MLP neurons of a small language model. Each row is named by its layer, matrix (down: output weights) and neuron, and shows model dimensions 0-159. Each number is 128 + 32 x the weight over its row's rms, rounded and kept within 0 to 255. Numbers have three digits each. A neuron's up and down rows have the sign that makes its largest values positive.
A block is one neuron, or neurons of one layer that tend to fire together. After each block is what it responds to, as a language model described it from the Wikipedia text at the highest values.

L7.down3:109150101160102115120149092123128084134176088122196127151153157109169149164163095163143136101186096103118193134125083131090179128113107091105144122090084176100123150124063162173180122137169021074167124120097115176075156152187109104098159193189130090165117134086145068104125153169162031142133106070151112081121128083129153133192130184103096182123119156128147127141136087096158111129162076072155166095099149184130150177158150082192131090151092146158066100107124104100186102120165173
L7.down22:110129107087141119149068174085070147097156085181118174166139087156110077160105101135120117124117132161103083126162149117104144104164101087174148159127114103075123094132138128146091107173102180184117204159096131095096145122088122143083142136109138121125135098109114147141161127163093129096084122081140211130101098151114047147135124143062108068133170104095147111070115081119145183129138088154084110163029128150149124173127145110139108115149104125155127079121167120182141120141148141
L7.down61:129179119145191136126124124101119133144151101136129159163118112094178120051150110193124120157090119125069130116126119155161093096120134108151090134103132039105125154105159063137154066076110126120119108107145140108189153127137178107073171130123147171067092104146091193111110166142130173088160148123095142151135157060101174082173149092158104129132151063054115098131103111123139128155175182122083149144090111058080215134144117135144059130116119123126115096160104103085121114120071148
L7.down116:100113091133155178146102087158125209110113089158124141098096093148104112122112147077072180112130120116185078138121085116118096140138177170073118194139122119155133103078124124135154172118149150128117100061148151125195151097098119108133155164134121188149107122167158108138155085177122157177119113176105096125102071137184157133111094091136146099160132150104083102168096171115070124109110097169143121109141093128168130152063116107101127172192066141097162094112167094148140106178135122
L7.down238:154112128128169110164115179176139110148137140096073102089182121146173106074134073163074127150105163137100116145100065179150185113160114132122136166109161136154155151193143117137176093147138112094118071159127151157113085100111112133121184140144122149106121073106152112130157193173113109135179098066154134134133118127146122180142156163079087128142120203124107113168105167099119142172146093135108110081145097169095065166089153170103135173120115140139124149134116153173205111163100164
L7.down452:122124105135108098120080146114128129119097196153104139126102107109090116090128071113116000100112134131148173101112121126127117111064116123128165097051068099126136119130127180179133088138150085200144047128161143164092149093086094172103126062164139064136129170130107143171116138177138138153135140150136124116136112102147129080107133160122176122129173155125102148129141149107093075123139111110106084128118175139193128141096167145092077152180150087093183104134134116161149134137107155
L7.down560:073103159163143153070142104180174102161112050187130157148132108146153182136110152140132113123117127074111100131100120142188114082138106134121113111131173123110135129099075093100108153136099125121126093097107133090159109141124066064205128069132146152134160099144138236128134103134154126107107149112142118180118125109150127116053138129129096118165135131113151122143129119140040157147105172148145119135143099078150125160071158085143091164211106131108164149089197124194087116123120134
L7.down591:094159157185118182173119155087123149076108100076152150138126099170096214127135211090134180154143082077125123180170098111087116096134088099081115155097110175110121148162154098140234120179140147136111127099087124127115135138121077151117090082102117043147187110148145154139157111119121153140139117162165133132090159081135121110108089093143079162159145143127166089160114132155162174159161123112120134153092175095190128132076090130164109123090086158101128130124107111162153186125173100
Responds to: Mainly the minute mark in longitude coordinates (88°30′) and colons in track times (3:06); also capitalized name starts like O, G, Z.

L7.down137:133128084161115065085118121195049129199169208133151162098161082102150117092128138159121214103201139068099133162108109131108117074099087157149100157112091147102129168107139125098145131128143118183167100095108177103098159126132166170088139109169143159116145076147095151161138170154069160124151146113040120187120111100109157186118089107114160113084170133139083092140085108083115157125134040127097110112098178086099186115147172108080133170113135095182121197143110140083119086189203126
L7.down156:126070179129142093159110163162127116124135195107160099101154134130139171109124135168140215119136113134120113136133135090094155140144061141112037139114119071147172148142095132144096103041082064115171100142121054153154138166136130057103164123115137149162105143076116130070068112204084102142133126094124140126125093115172104108117132106107119152135134139141107101130132156068128107103151128164114092149090136184160117098118038187136145142157108113089153164140148124074086125140137131
L7.down302:136103146145144155147109171154127109115161071134082159097113123102083132153153158145155255166170157157124131112083175112122126148096110134096104157122125111102147150150154051115099000126112106109167139121107167182175116162144120105083082176184149156139125159171114136062077064195198148119122086141135161141097121105138158148132141103117096121207119114111070133139101142133127140131116116127133171185143085100112172136078128126104167186105133157128173140136129101108142072089078136
L7.down309:157079122140156133134098133127115130098153178123105122079107141123138061108145123117105000132081163094078132155128156160132140129087111170132181085124099097131128115165151124128136145112158124146129092170128121181101102187096081182160217076103107170198106073118102182160160093095070119126076151127197180181134138148109182157115153086112136123212118136110082073155132134152115156178086124158134141154075150128093138085143079176138134113186129189176109143150154113125127147125149117
L7.down324:153092125111085108102109117148175128164127155113121157135133162063123145094184093145144199063145118117138161109108136132074125120103102132154129093156111086151124165154146105156118070114145209099132134216091086206128163184145099181092089117122161144162165135169094113166093120112078073132146154056156170113081047176153111096105117127121164108131154137141151183132119143172123111134157143062131151104157135120107134090129060094092138090118097141127100137162163147121165097091144163
L7.down410:090176150129072108174147102118099159131155132166118094132125174132159086150136161199141114120135112105139126091155132133124139161141087131116108162100186163162130123110122119136172116138068128101060139120050114071095087100093109130125155122097117171186118116163176137082117090143147108129135130195208138171159095117080177140175107070210078077120164092155153090131066129074148115188106165098115134067167089099141140167083093146151086141156139089102186089107085136082154094144128107
L7.down416:162086088122111078207159100129177147089152134108131115199155162151138117123191129075122237154102146167146123114184146149113180108084130136117100081157159131137125133129129168175154147133146092125142141136187093114088156108155182115155183139120166143170140137155098073119159142087125125123134110100152106168146100091141073104124138121112196081149153214065132139121175155114102158104150116108081165128151156168123176098150207135075108092108157152091077102124078110107139130143119142
L7.down530:156164147155148106168141135148178142126133144111098122114131144067173084174152177074096083175156171072098181135119178183109103138111018150181178102115145178147091117128127134081119111089159075057116125082166141113183130130099126121129188121113119116123169130132079178088164159129179161134077136110101082096129093127098071147120148094109084130133148118126140144164127152124129110128135150150150128132114100193117166168093179105143169141049163149124100107160128107153102162109178124
Responds to: A lone "s" or "S" token starting a word split into pieces, e.g. s|wept, s|ymbolizes, s|ketch; occasionally other single-letter fragments like i, 1.

L4.down18:121095155157135129114126141109150117138070113072138116142105099113163125156130128088097181077130110129094164129152126113113111121064012127154092080114186158142171132188191088118105085154154149039091151110181132125168131103134152122127126135190153147168117102151144170135167149135165119092108100108068137151108189091169111165104129145143150118106180170106115201119122117078144075148180131115133109158161126085078157096176167146098101182174115086100131158129138094166083137172140211
Responds to: A lone "s" (sometimes -os, -as, -res) tokenized apart inside rare words, names or plurals, e.g. Mogadi-s-hu, fire-s, orca-s, un-s-anitary.

L6.down115:228139144132091137165181134131066111078120180095076124123119116104113122134129134148130053116158171120153150144150120153146152142073093131150150123139175191092144187117153069065122089144079059082082082151182110070104142122120117095119132190091126087159176165135153179108120069172114093172123151107089104197152095121123170111085160064101148121098135167161102142101146167165147114141083085159077113109114123072107108079152069159116122091111103115136190167135111116111171103146140118
L6.down140:108094082098111116118128064082143173158111115089094190105139137131108118101136064127076162123151128149075116162118061159087165159116065097194156127118103149100104073172179137151115073160146154089157107066118120131132087122172132136145073143146117106200112149136153134126099127123139119164119104118178140228105119145137131131130149119165136163128113120106135129159141172147118166107085187147191129170139078114120145092169134168189082051107155137223157135089081109156134125061092069
L6.down410:180128147134208091106199134133157131155137131117103084067135143107063105124090111073149173114149099105177194186154157135126136125151178114127161141152113151141124113154097151116119166108078133040169092124138114098119140169106122093113118142159123109115162184128167143176099120116130127178047120159112180135085154135168132140104103109167113112116076163075090170142122117148149107129123150149139109093147114090024143150148136101087125081096149109052134069142173141119158156123146077
L6.down468:146146127155094134128188123116160090139139164149131064098132148142137087143126133085146177126125136129127165136144138182110066137091071184154144137085104159142112176182125154134133140082133141113098137100097090165125117119087109143164091070116129129134209129179107071055171183207118097102157130118115124108087160157119115118149153074094188146097111094120111084144129120139165117144093115133145211131115191115127087136148157145114159111099132088132164100148160208076195144183113175
L6.down536:089117075100112126118154136147087155102124148131104137083133119140110159138091127106149104079052179137145144102090130126162096116163138127175136117115057118158137151143215087143137170129120166108147150134099159159173110104112176120160110098126107101147113110131185160124045122084113149103129138139128160152125130121159063124144130125149067152128150117090157144151116188095129118095085220099092112153143087099081086136195156111145141160061122104183136115107164172096128169161178111
L6.down591:156105116089122147131072094125086115129110125133106143156146160097120132145140153103143169115157098115167135145144111127122167144134103209143083112153145125070145173192102070067077113110103174147158097111125163153133129163091135106106089101132135170141164147148089088111120143159148092192134133087088162091163157109096106092076102134121079106136159121164128134067158085135076166111103117143154143131108154154150133107125110103119145110167100100145153172121170122139160115159122131
L6.down601:117095137121119159096146076169101133160125091102159109064093158096180143168109154168122131090091126100137161125095152163043153107158098078148127120104095218073142137125150182116144115122126092130163114090136141096099066139102098084146161138130125172146105181059184061164098119179084128077109153151118155180126146096167186113152156128110191178164133113073147094122075105175084103140124137089156090157135147149140151119164147122205139117118131106126148065148128142183055138182094085
L6.down625:145122128123125156102101100140116106178162108146137115116124132103132124158146087072132164154160167188175172093148200087131119119126126183146160172133104088112054097100180082116172128120126065132110115132153127085129152158175074154101096171096176084200126108198087144107113132110157124132171100154076134198164134096096125075084115152089132086151126121121107128109083142084141111140163099146082133111157113116114099116128105149101158086111146105116121085139097086168082096168145126
Responds to: Fires on "most" before evaluative adjectives (most mature, most important), on links in adjective chains (long and, rare or), and word-initial fragments like "s" (s-ad, s-iblings).